Weights of a small transformer language model: 12 layers, RMSNorm before each block.
MLP neurons of a small language model. Each row is named by its layer, matrix (down: output weights) and neuron, and shows model dimensions 656-751. Each number is 50 + 10 x the weight over its row's rms, rounded and kept within 0 to 99. A neuron's up and down rows have the sign that makes its largest values positive.
After each neuron's rows, "fires before" lists the tokens most often just after its 100 highest values on Wikipedia text that the model never trained on.

L3.down790:48 57 50 49 55 60 62 51 57 62 44 40 55 43 54 80 42 54 46 60 51 60 46 63 45 51 37 54 46 48 47 62 48 57 54 57 50 55 43 58 49 54 56 35 41 43 19 34 54 35 47 54 57 43 48 46 56 43 60 18 58 64 61 43 46 37 52 70 46 48 44 60 70 54 27 53 56 44 50 46 52 62 62 57 38 42 52 58 49 51 54 37 60 53 35 44
fires before: "1", "2", "8"

L8.down433:48 66 53 42 55 54 28 56 52 58 60 52 58 45 43 53 45 50 59 59 54 47 49 66 56 58 46 54 44 64 64 43 46 49 48 44 44 48 51 56 72 75 53 62 71 69 62 53 46 37 53 50 42 60 42 60 45 36 46 59 57 42 67 56 64 61 60 46 41 53 30 43 64 50 53 55 53 47 35 69 39 52 58 50 39 50 60 53 37 38 41 33 38 57 44 49
fires before: "0", "1", "s", "3"

L8.down2170:45 40 74 56 60 42 53 25 49 49 67 38 65 63 35 50 51 59 51 43 55 58 36 65 35 72 44 42 50 43 42 54 45 34 53 56 44 44 45 57 63 54 57 41 40 50 44 68 50 39 57 53 43 49 37 46 63 43 53 65 54 52 52 43 49 56 46 69 22 46 39 57 51 53 43 54 61 46 59 48 70 66 54 47 44 27 42 40 41 42 60 65 49 67 39 37
fires before: "1", "6", "4", "9", "7", "0"

L8.down1062:31 52 59 63 41 44 68 38 49 49 53 58 58 53 69 54 60 59 45 67 37 63 52 58 47 64 43 54 41 54 53 51 62 46 37 54 55 40 69 58 59 53 46 59 50 47 63 32 54 50 45 55 53 43 39 61 59 31 39 55 53 50 39 56 58 50 51 57 58 50 59 51 55 59 67 58 48 43 34 36 49 44 51 52 68 56 61 63 31 53 46 68 52 60 45 45
fires before: "0", "1", "2", "3", "5", "7"

L3.down760:44 62 38 61 65 68 41 57 69 41 24 42 67 53 61 50 57 49 65 70 53 39 41 48 48 64 59 64 43 59 41 66 58 55 50 54 59 45 33 47 55 63 47 41 60 49 46 67 53 31 47 48 40 50 46 45 67 41 56 43 47 51 56 34 36 40 42 69 52 52 30 46 58 61 37 57 70 47 62 35 55 40 39 57 61 58 52 53 60 48 55 55 76 45 43 31
fires before: " ", "2", "1", "3", "0", "\n"

L8.down2249:42 53 50 40 49 50 69 55 57 27 59 50 44 57 63 60 43 46 59 27 22 51 23 54 43 47 49 49 65 51 59 65 51 41 48 58 39 59 28 51 48 62 59 50 59 41 45 45 70 48 43 45 42 34 49 61 60 64 70 60 53 54 52 47 65 44 54 51 53 60 47 49 51 57 47 57 56 43 44 52 49 44 51 40 48 62 52 52 59 49 47 47 60 42 47 44
fires before: ".", ",", " in"

L8.down1072:26 49 42 42 34 39 37 49 48 46 53 41 46 56 44 54 62 41 45 52 48 48 53 63 36 22 35 52 31 67 53 43 63 53 61 56 58 52 37 76 14 61 55 55 34 59 58 47 19 60 36 45 41 33 62 54 39 45 43 59 43 61 42 59 59 46 36 49 50 47 46 58 46 37 53 71 51 49 57 42 36 36 49 46 51 27 53 42 53 59 38 48 45 66 51 57
fires before: " to", " with", " by", " in", " as", " into"

L8.down1817:41 53 59 73 49 45 63 39 58 55 51 36 58 61 46 49 43 48 59 51 42 53 24 53 49 39 48 53 51 44 46 46 49 59 56 65 62 44 71 39 47 45 58 36 23 42 68 41 42 44 66 59 49 42 50 41 35 42 56 46 44 57 42 59 36 43 52 63 48 64 39 48 47 47 53 56 55 58 44 37 66 27 45 57 68 42 36 57 56 61 49 51 56 49 36 34
fires before: "1", "0"

L8.down881:37 56 79 44 38 45 45 72 50 55 63 35 62 26 42 61 40 50 72 58 38 41 32 50 84 49 43 56 54 46 58 58 44 56 49 60 33 54 38 45 54 30 51 50 31 59 44 53 42 50 62 29 43 38 62 56 51 48 37 74 55 51 60 40 54 68 30 77 49 51 58 39 46 57 47 37 65 58 59 35 47 73 41 36 41 52 36 39 58 40 50 42 60 47 52 31
fires before: "5", "4", "omer", "\""

L8.down400:56 44 67 57 62 62 43 42 67 49 51 33 42 51 33 54 74 64 44 48 61 45 57 63 45 64 57 57 41 64 36 65 41 60 44 42 23 45 61 52 43 67 68 54 52 51 52 54 40 43 61 47 35 35 38 49 50 41 53 67 42 46 52 59 31 45 48 57 57 51 50 45 62 61 53 50 61 49 45 52 52 72 47 45 60 65 59 52 39 49 42 61 36 47 51 42
fires before: "2", ",", "1", "0"

L8.down418:42 68 45 51 48 59 46 71 54 40 60 44 57 42 55 31 52 49 38 49 63 53 46 49 65 51 60 46 52 48 52 47 47 63 42 37 50 47 41 53 43 62 81 41 50 60 49 61 48 56 67 53 37 44 45 33 46 49 46 38 46 60 56 45 48 68 48 55 41 46 59 44 63 56 54 45 45 28 52 45 46 26 37 31 52 65 72 47 45 60 47 55 41 37 48 37
fires before: "\n"

L3.down1479:51 46 59 45 49 51 37 53 62 58 49 60 69 48 51 40 43 71 25 59 36 32 45 51 49 27 61 40 48 45 41 50 57 49 50 47 78 55 49 35 58 36 65 65 69 35 48 56 45 50 48 51 37 36 45 44 43 56 53 39 50 55 43 54 59 56 56 40 62 63 47 52 46 41 47 61 47 68 35 43 51 58 40 53 55 48 60 51 48 35 57 44 48 36 61 35
fires before: "\n", ":"

L8.down1523:37 59 36 38 55 40 44 52 52 44 58 61 56 46 38 49 69 46 49 39 49 63 52 74 57 52 30 34 52 63 49 36 56 35 61 51 41 44 67 51 51 56 49 64 55 65 41 69 41 54 73 38 56 65 63 47 54 48 50 58 30 68 48 58 58 47 37 53 42 61 45 83 34 37 51 54 42 54 50 40 40 60 59 56 34 65 49 59 50 49 41 36 62 60 41 45
fires before: " to", " in", " for", " as", "|"

L3.down359:51 50 41 61 44 39 50 51 59 49 33 64 61 34 55 50 52 47 40 67 48 52 49 45 46 48 39 63 52 42 46 42 36 52 66 53 40 55 48 65 62 66 63 41 56 37 47 65 60 38 43 33 36 55 28 39 53 54 60 55 46 44 32 49 52 38 53 51 67 58 33 65 43 55 58 50 44 38 30 69 52 36 45 44 33 56 50 43 35 58 53 44 39 40 48 40
fires before: "9", "8", "0"

L3.down1084:51 39 61 47 54 38 53 52 42 40 46 46 52 68 65 58 61 56 76 46 51 57 59 49 55 57 59 42 66 69 55 53 47 69 66 49 59 38 56 41 43 53 47 59 42 47 54 57 61 52 58 56 48 55 45 45 49 48 39 42 67 40 43 49 43 65 61 50 67 52 42 62 61 63 53 50 36 63 55 49 47 56 75 42 44 52 47 49 39 46 43 52 63 34 34 63
fires before: "0", "6", "2", "4", "5", "8"

L3.down1773:63 54 35 38 49 73 64 48 53 56 53 49 49 46 37 56 43 65 56 32 62 55 32 36 60 38 58 59 64 36 57 40 47 52 49 39 38 60 44 38 40 55 38 53 49 47 57 43 67 54 63 38 64 61 49 69 52 51 45 60 45 36 37 59 52 47 66 51 46 41 57 44 57 51 59 41 45 44 51 50 50 23 46 43 47 45 67 46 60 58 57 46 40 61 50 58
fires before: " ", " ("

L3.down1464:36 49 53 59 57 43 52 51 56 51 53 45 34 51 61 43 55 38 47 57 54 45 56 63 72 45 47 48 58 43 55 52 57 62 69 49 43 58 60 59 48 51 55 43 55 60 61 53 51 45 52 40 50 60 68 45 65 50 60 55 58 52 62 59 40 62 35 40 34 26 56 54 42 40 50 54 51 52 73 37 32 48 58 54 50 44 68 41 44 54 48 46 50 62 64 49
fires before: " in", " by", " to", " as", ".", ","

L8.down1855:45 53 48 34 50 61 48 56 59 43 30 59 43 46 44 43 61 61 60 40 38 71 66 42 51 60 31 55 53 32 50 45 50 61 30 51 50 37 65 59 31 42 58 56 55 52 40 51 52 52 38 45 35 43 45 44 56 37 37 51 47 42 41 53 52 49 46 49 57 41 37 35 56 57 65 59 55 48 41 36 53 41 60 47 53 40 39 34 58 43 52 40 66 55 64 47
fires before: "2", "9", "3", "5", "8"

L8.down1502:51 52 39 57 69 70 54 47 44 43 51 63 69 44 68 48 50 53 55 40 61 51 61 50 54 33 47 35 54 47 39 58 54 56 66 48 44 30 45 46 54 43 65 72 54 64 54 59 49 56 67 55 29 63 41 59 50 48 66 48 65 22 41 42 35 40 48 63 56 44 44 60 45 37 37 54 44 55 40 51 46 51 45 37 20 44 45 46 47 52 36 51 52 49 32 46
fires before: "9", "8", "7", "5", "1"

L8.down246:35 41 46 46 51 60 53 60 39 37 33 59 58 42 57 62 40 59 55 26 43 52 55 55 60 47 50 59 61 46 37 55 46 66 50 66 42 49 53 47 45 53 39 42 63 33 52 62 55 47 44 40 59 41 59 46 49 63 55 48 44 51 49 48 35 53 49 53 51 56 24 46 41 39 53 50 54 49 44 40 44 57 60 59 43 68 51 60 65 49 60 43 54 35 53 32
fires before: ".", " "

L3.down592:62 39 55 54 49 67 60 64 46 28 54 51 37 49 54 50 49 46 58 46 50 37 55 39 57 56 77 44 50 44 47 51 44 48 38 56 55 41 29 28 53 37 58 53 55 63 58 43 48 50 64 47 17 42 64 48 48 57 68 50 42 54 45 47 47 31 36 60 41 52 42 34 57 55 44 39 63 55 66 47 38 43 40 53 63 41 46 67 52 55 38 44 71 49 42 64
fires before: "9", ",", "0", "8", "1", " |"

L8.down16:45 59 54 66 69 51 58 56 56 49 53 35 62 51 44 57 62 51 43 67 64 56 55 57 44 56 62 74 44 51 49 57 45 43 44 54 55 42 49 57 53 48 51 42 54 49 39 40 32 44 68 51 51 37 55 40 55 36 53 40 55 57 52 68 54 36 39 50 41 51 36 47 47 67 49 49 52 46 38 47 51 25 57 66 59 40 45 44 48 54 53 41 35 61 50 50
fires before: "0", "1", "2", "4", "3"

L8.down15:46 32 46 42 59 59 61 61 49 50 42 37 53 26 61 54 40 48 54 46 48 50 53 27 68 52 56 38 59 52 51 54 69 37 40 39 44 46 37 43 65 54 57 54 52 64 50 41 49 56 52 57 48 56 53 58 40 52 65 54 53 65 69 24 51 56 75 49 44 41 50 72 38 43 45 48 29 47 61 54 55 50 44 55 49 44 60 54 72 50 49 24 38 52 58 33
fires before: "9", "8", "7", "6", "5"

L8.down2281:55 45 46 47 40 46 33 50 33 61 33 42 30 48 54 64 56 49 25 48 49 52 38 63 30 35 38 59 52 42 51 42 50 33 43 50 53 60 47 70 60 57 41 60 38 47 61 63 34 44 57 45 60 51 37 50 50 58 35 27 61 49 34 51 61 49 43 40 50 50 38 61 50 62 35 64 35 56 52 52 54 44 59 52 62 57 39 49 57 41 43 58 40 47 49 47
fires before: "0", "9"

L8.down1180:41 59 56 56 58 45 42 44 41 56 46 54 61 37 50 61 56 60 40 36 62 53 43 50 22 40 69 69 66 42 43 49 50 37 44 55 33 50 60 54 38 41 34 46 42 57 55 45 45 34 55 60 48 54 61 52 61 44 47 59 57 32 73 55 56 37 32 38 57 35 51 67 46 48 67 47 53 57 64 52 56 46 59 62 61 54 37 59 39 67 44 50 38 38 51 41
fires before: "0", "1", "2"

L3.down768:55 44 62 46 59 44 50 57 38 63 48 38 48 49 45 52 59 65 47 39 58 40 54 36 62 40 43 51 51 56 29 56 52 63 42 32 65 72 34 34 49 65 66 39 60 47 56 45 51 60 42 46 47 62 63 55 49 51 48 61 56 59 54 58 68 57 44 44 45 72 59 52 52 44 44 39 45 50 43 40 37 29 23 53 48 60 56 49 57 54 40 48 36 49 55 53
fires before: " "

L8.down630:58 45 59 35 31 37 50 67 39 42 49 60 59 54 73 43 67 27 42 43 66 66 49 56 55 54 42 58 59 37 65 45 62 63 61 50 38 62 45 50 44 43 51 74 38 65 36 43 52 50 57 52 38 62 55 50 37 51 49 47 56 56 50 45 33 68 36 55 65 56 59 30 46 42 30 59 60 46 55 62 62 41 48 50 56 60 63 48 56 57 45 47 47 45 51 49
fires before: "-", "0", "1", "8", "7", "5"

L8.down102:65 50 44 58 57 53 31 43 31 58 77 35 54 49 52 43 56 58 50 69 70 69 40 47 29 51 58 62 54 60 32 49 35 48 47 48 28 47 52 44 48 65 55 24 42 59 38 52 46 55 41 37 47 46 50 33 51 48 52 61 58 45 49 66 45 62 68 53 35 55 63 66 56 53 42 45 51 39 56 58 58 56 56 47 51 41 58 49 55 43 37 58 40 61 60 58
fires before: "1", "2", "0", " ", "3"

L8.down183:29 45 36 55 42 49 32 33 53 39 49 48 50 48 43 45 32 63 51 48 49 40 51 66 46 59 46 49 58 55 46 57 69 55 57 63 51 53 39 55 25 58 42 26 56 38 42 67 51 43 42 53 60 61 48 75 63 38 39 60 51 41 51 42 43 42 30 54 46 66 52 44 53 60 33 56 47 71 56 39 51 42 49 59 62 35 45 34 48 44 50 55 47 65 55 36
fires before: "0", "1", "2", "9", "3"

L3.down403:52 42 50 46 46 44 50 56 53 54 61 45 45 58 56 54 64 55 42 42 33 52 50 42 53 67 28 56 39 51 75 41 37 64 45 63 37 49 42 57 52 46 64 47 59 54 49 27 58 40 44 35 44 47 69 56 39 47 49 58 54 46 54 47 44 27 64 55 52 34 64 44 37 47 69 52 72 61 55 61 59 47 55 46 47 58 44 45 57 71 56 38 48 45 39 40
fires before: " the", " a", " an", " ", " one"

L8.down425:42 49 27 47 29 55 28 47 46 46 32 56 54 46 45 22 36 31 53 64 50 42 48 54 55 55 45 48 68 56 58 58 46 38 46 35 48 58 51 57 53 46 58 59 63 52 40 57 49 58 45 53 43 37 46 43 55 59 61 51 47 60 56 55 51 42 65 59 52 38 44 35 48 61 54 44 64 33 61 45 50 32 49 47 55 37 63 52 34 32 58 40 55 49 38 53
fires before: "\n", " |", ",", ".", ";"

L8.down682:52 51 37 57 47 61 41 55 44 42 46 56 54 44 46 42 57 51 40 47 59 41 56 35 50 54 54 60 46 31 60 69 44 52 59 40 52 52 47 38 41 45 65 45 74 53 30 55 50 70 31 43 43 58 63 57 66 51 50 56 66 48 60 69 67 33 49 55 72 51 55 44 52 50 38 43 41 56 60 37 35 52 37 45 53 48 49 39 49 56 37 39 40 46 54 37
fires before: "8", "2", "3", "7", "6", "5"

L8.down656:44 44 51 70 38 52 48 59 49 59 45 56 56 28 44 45 38 61 75 52 60 62 62 43 49 57 50 48 54 49 71 43 55 49 33 50 55 66 59 68 54 41 53 53 42 32 41 54 57 40 56 54 63 50 50 88 65 42 44 49 42 52 40 43 45 49 43 49 38 50 37 48 50 44 56 58 57 45 46 34 43 37 71 52 46 63 23 58 49 51 49 54 50 45 49 61
fires before: "3", "2", "1", "7", "8", "0"

L8.down2231:52 49 49 48 43 57 42 59 51 41 41 40 46 64 38 40 52 46 53 36 40 36 42 63 59 39 46 33 48 44 52 41 34 23 59 61 43 42 40 52 44 46 37 69 45 53 61 52 62 47 55 30 40 46 38 60 51 52 54 37 56 51 40 44 38 36 51 54 54 37 49 51 46 58 39 64 58 36 38 62 45 64 52 54 48 35 33 50 80 53 44 50 40 52 31 60
fires before: "1", "2", "3"

L3.down2357:38 49 37 36 66 42 40 52 45 55 53 44 48 54 39 43 61 56 40 58 62 51 67 50 39 50 35 57 54 50 41 59 38 33 50 44 60 43 51 58 54 44 45 53 38 56 38 50 54 50 35 43 54 41 49 50 57 49 47 48 47 55 55 42 51 56 70 56 55 47 59 39 47 55 78 50 54 47 57 44 62 63 33 38 66 63 59 62 40 45 55 36 45 50 45 34
fires before: " |", ".", " Fer", " draw"

L8.down156:48 51 49 51 60 59 54 44 38 57 58 45 49 38 62 60 54 40 46 47 48 48 58 51 53 44 26 45 57 45 51 33 53 38 50 54 34 36 51 41 61 55 57 55 61 61 53 55 51 58 46 47 51 54 39 59 56 46 32 34 79 47 59 46 55 53 39 43 48 61 38 70 47 50 50 66 49 42 48 42 50 61 68 51 52 72 44 55 46 55 39 52 42 54 53 45
fires before: "1", "2", "0", "3"

L3.down1671:53 53 51 64 59 60 51 34 59 40 53 47 60 72 57 62 47 54 57 74 53 62 55 49 55 51 47 47 47 39 55 39 33 48 47 52 39 54 40 48 48 64 69 62 60 58 63 46 53 63 65 46 67 48 36 42 43 61 51 50 56 56 50 71 51 45 63 59 49 53 44 50 59 58 53 46 69 48 53 41 59 73 40 50 54 44 37 58 59 49 40 52 47 33 59 58
fires before: " ", "i", ":", " of"

L8.down369:37 45 58 49 41 63 71 73 40 54 56 58 38 35 42 46 35 45 63 65 45 56 39 64 57 36 30 55 63 54 44 28 47 33 46 46 55 51 51 45 48 65 60 46 54 44 39 56 59 49 59 47 42 56 57 53 51 56 31 64 39 38 44 52 29 45 43 54 37 35 40 43 61 55 63 52 50 49 48 39 27 41 40 45 53 45 44 38 66 54 44 45 62 56 63 53
fires before: "0", "1", "4", "2", "3", "5"

L8.down1924:50 44 53 31 25 47 61 66 42 59 33 63 57 44 65 59 61 36 48 54 24 35 56 46 40 56 61 44 53 48 33 30 70 59 52 54 47 45 64 40 58 35 42 45 40 53 52 40 70 48 65 63 49 69 37 63 46 51 32 48 45 32 43 53 45 70 48 65 58 42 65 55 60 50 54 66 52 54 51 55 50 35 40 31 38 60 72 66 61 37 56 57 52 47 29 72
fires before: "9", "0", "8", "1", "3"

L3.down1443:52 52 49 47 45 42 50 66 50 71 56 48 57 46 42 57 28 46 53 44 52 52 28 49 56 59 50 61 60 53 38 56 47 60 42 52 42 46 64 56 61 55 33 50 36 51 61 50 53 51 42 34 66 41 34 57 51 66 61 37 57 53 52 63 52 46 53 53 48 58 52 48 57 48 39 54 44 44 35 59 61 71 59 40 44 56 34 57 33 47 48 19 50 45 48 46
fires before: "5", "6", " N", " M", "3", "7"

L8.down277:53 41 52 41 33 51 56 43 42 45 35 38 56 56 52 55 58 46 54 59 52 57 53 41 48 48 52 42 33 59 48 56 47 39 42 37 48 53 46 49 61 54 36 52 52 61 49 44 52 42 39 69 53 45 47 43 61 50 35 51 46 51 57 44 57 56 40 56 45 62 47 60 46 47 67 39 65 39 74 27 61 46 45 53 57 50 63 38 55 43 46 51 51 39 50 49
fires before: "0", "1", "9", "2"

L3.down1017:50 58 61 41 61 27 30 54 40 53 61 59 50 46 42 42 49 55 50 53 36 51 44 52 53 38 43 63 60 30 51 56 55 32 57 40 46 63 31 51 51 50 43 62 56 46 58 51 69 42 54 54 52 58 61 21 46 41 47 62 29 58 61 47 54 55 37 45 37 54 52 48 53 60 59 55 32 16 38 51 39 34 45 60 46 50 51 58 49 43 54 53 50 70 40 48
fires before: " ", "\n"

L8.down304:48 40 48 62 45 41 51 48 50 27 64 47 45 58 32 42 62 40 40 59 45 39 39 64 49 61 64 48 47 40 64 34 40 70 45 53 50 27 46 24 66 46 37 62 46 54 60 42 28 48 75 51 48 50 60 43 43 40 65 63 29 59 58 44 47 49 41 55 57 40 51 42 68 54 36 47 64 33 59 50 55 49 56 62 78 47 53 68 59 39 67 68 57 51 37 49
fires before: ",", " "

L8.down2054:51 34 49 58 51 65 55 46 61 64 43 47 40 38 49 37 61 55 48 56 53 63 46 51 57 59 49 47 57 50 43 45 55 53 56 61 50 61 60 49 55 43 46 48 62 57 55 41 64 41 44 68 58 45 51 46 52 43 35 49 72 56 46 68 69 32 58 34 51 57 52 59 46 50 56 66 46 47 43 59 45 49 50 62 59 49 48 46 52 52 45 50 61 58 59 51
fires before: "0", "1", "2", "4", "5", "3"

L3.down1602:51 52 40 54 56 51 49 66 49 49 52 56 50 59 35 45 52 62 56 43 59 51 44 42 68 57 49 50 49 39 22 47 44 73 51 50 45 36 50 59 60 39 49 50 65 64 33 26 51 51 36 45 57 50 46 57 34 52 46 35 51 57 66 53 48 31 62 51 56 47 40 63 73 50 30 45 53 60 50 44 69 57 64 50 38 45 42 43 25 39 58 38 41 47 51 30
fires before: "2", "3", "6", "1"

L8.down586:62 39 54 51 46 55 46 53 46 57 42 45 48 53 60 51 63 37 52 53 64 50 33 29 64 70 51 49 70 59 55 31 43 47 42 42 48 56 40 48 51 83 46 70 53 59 61 49 40 48 58 59 31 63 63 42 55 32 45 71 60 47 55 54 53 61 35 50 34 56 49 46 45 51 44 56 40 50 38 43 42 71 66 70 49 42 51 48 76 53 62 37 50 56 61 66
fires before: " ", " the"

L8.down1116:40 45 63 60 58 51 60 48 46 42 57 52 64 32 52 42 45 42 36 59 56 47 49 38 38 73 56 44 51 65 44 57 44 39 59 58 40 53 67 43 41 35 25 36 47 53 52 35 60 58 52 40 65 41 46 56 64 35 44 38 56 47 44 55 38 52 37 66 61 51 45 58 62 46 38 67 43 55 42 53 42 48 64 44 60 44 65 45 36 64 52 47 41 49 57 40
fires before: "1", "2", " September", "8", " June", "9"

L8.down1756:58 72 64 43 31 54 33 75 55 50 48 63 55 57 38 58 60 40 36 60 34 53 49 45 43 33 58 26 52 40 45 52 31 55 43 59 57 49 58 43 46 39 60 47 47 47 42 52 39 64 57 45 40 42 48 40 45 56 51 49 44 55 48 58 58 66 51 38 43 27 50 58 55 59 47 72 34 43 40 43 45 35 45 52 55 49 50 46 60 52 59 53 53 48 58 60
fires before: "\n"

L3.down2226:45 37 46 44 51 31 69 52 53 38 61 50 46 66 31 40 43 57 40 41 50 49 51 57 54 64 58 31 52 50 38 67 38 43 34 42 63 41 43 58 57 55 53 55 74 61 65 66 46 36 61 57 56 51 58 54 46 50 57 70 46 44 46 43 50 49 51 55 60 44 40 50 39 41 48 48 48 54 65 36 50 58 46 57 55 53 52 58 53 33 51 50 40 44 54 56
fires before: ",", ".", " |", " (", "\n"

L8.down945:51 44 52 37 50 44 45 60 51 39 41 46 40 41 66 52 51 33 58 47 42 48 49 40 58 51 51 35 58 48 52 45 53 41 45 69 52 55 23 49 55 45 37 64 61 57 60 31 57 67 69 57 52 48 56 48 41 46 40 68 71 55 51 73 51 54 50 59 63 35 48 43 31 46 50 69 69 51 52 51 35 53 37 66 50 40 49 32 50 29 38 39 36 42 59 57
fires before: "7", "8", "4", "6", "3", "2"

L8.down1095:48 61 65 49 36 46 29 66 46 51 34 58 45 46 49 39 56 58 44 52 53 50 66 50 55 41 46 55 37 54 54 58 58 43 53 49 23 58 60 54 39 60 60 50 47 66 31 67 60 51 39 55 71 47 54 48 60 58 41 56 32 59 60 53 48 52 54 45 50 53 45 44 64 34 55 57 50 53 53 37 66 40 54 48 40 50 57 29 64 48 59 36 62 64 38 54
fires before: " for", " in", " the", " as"

L3.down1489:47 46 52 32 51 66 28 57 44 60 64 53 57 47 55 50 48 55 51 56 44 61 49 41 59 48 50 61 57 52 61 41 37 63 43 51 41 52 63 65 53 55 75 59 67 47 62 41 54 25 56 69 47 45 53 43 49 50 49 44 46 45 56 70 43 55 46 43 47 58 48 47 50 60 45 42 62 46 27 25 61 68 53 48 64 49 47 41 55 30 38 37 33 53 58 67
fires before: "\n", " ", ":", " on"

L8.down910:59 44 42 65 59 45 37 31 45 56 57 45 66 54 79 45 54 61 66 36 52 47 41 30 71 56 42 62 54 70 58 67 27 36 51 51 61 54 55 51 66 46 63 24 52 41 43 58 60 37 43 61 50 54 38 52 42 47 32 48 60 51 38 51 49 59 53 44 57 41 52 34 35 39 49 44 33 59 45 58 51 31 44 54 40 53 59 59 43 59 38 40 47 40 40 37
fires before: "0", " not", ",", "8", "2"

L8.down1134:56 55 43 40 50 47 58 49 38 34 35 41 57 45 49 49 72 50 64 45 49 51 59 45 44 49 71 51 38 53 55 48 64 50 42 53 52 44 45 33 36 50 47 61 58 57 49 47 64 50 31 67 43 47 60 34 75 46 43 32 57 49 48 62 64 49 61 35 66 67 48 43 49 55 32 50 53 68 50 63 49 40 67 58 58 52 53 56 33 53 48 37 36 52 57 55
fires before: "9", "\n", "8"

L3.down1542:49 50 58 51 50 56 50 54 40 50 53 40 62 59 39 54 58 48 58 54 50 67 34 57 62 56 49 66 41 38 53 50 39 41 56 49 47 48 71 67 55 39 62 51 49 53 57 54 26 52 57 45 63 35 41 57 42 56 53 46 60 51 55 64 32 42 55 51 30 63 64 60 49 56 32 62 54 49 50 51 60 57 56 52 42 46 50 54 38 36 46 29 62 38 45 39
fires before: "6", "7", "5", "1"

L8.down1718:57 31 57 47 44 52 50 38 51 42 45 38 34 38 61 44 53 54 60 41 41 61 43 44 30 48 43 38 65 54 60 46 37 46 42 44 40 55 35 44 50 60 67 47 71 32 45 56 68 48 58 53 49 39 53 59 47 61 62 51 40 54 58 36 39 43 57 69 30 51 31 38 42 60 53 62 57 56 55 37 48 52 49 32 66 65 34 59 53 68 34 62 45 60 44 40
fires before: " ", " the", ","

L8.down1549:72 49 54 43 45 44 59 50 54 67 51 64 42 42 58 57 50 54 42 45 58 63 53 56 63 54 32 39 37 52 57 46 40 49 42 57 41 62 70 54 54 44 55 43 57 44 58 47 59 47 67 57 48 60 49 57 40 37 45 52 50 41 67 44 50 44 52 49 58 47 68 47 40 50 39 60 46 63 56 58 36 48 63 67 48 63 64 39 49 52 63 44 53 31 64 36
fires before: "0", "8", "9", " |", ","

L3.down1496:51 41 45 56 54 58 32 43 35 60 45 46 41 50 48 29 49 42 71 54 43 59 47 37 70 42 55 24 50 42 61 59 75 26 48 38 54 36 40 43 53 59 44 59 40 53 32 58 64 41 60 46 47 49 58 50 67 53 37 63 69 57 57 54 64 44 57 52 45 50 30 46 53 59 40 43 38 67 51 55 47 61 53 69 47 43 54 55 54 48 54 37 60 57 45 58
fires before: " ", ",", " in"

L8.down850:44 47 44 57 80 49 46 26 55 60 52 60 69 45 51 60 33 45 49 66 66 44 57 55 41 33 57 49 58 56 66 44 61 68 71 50 42 46 67 48 29 32 47 45 42 48 55 51 74 37 49 55 35 48 46 43 56 43 54 58 61 57 51 52 55 56 46 57 56 47 52 57 55 30 30 57 50 27 70 46 49 29 49 53 22 52 31 38 40 51 44 45 53 38 52 36
fires before: "8", "7", "6"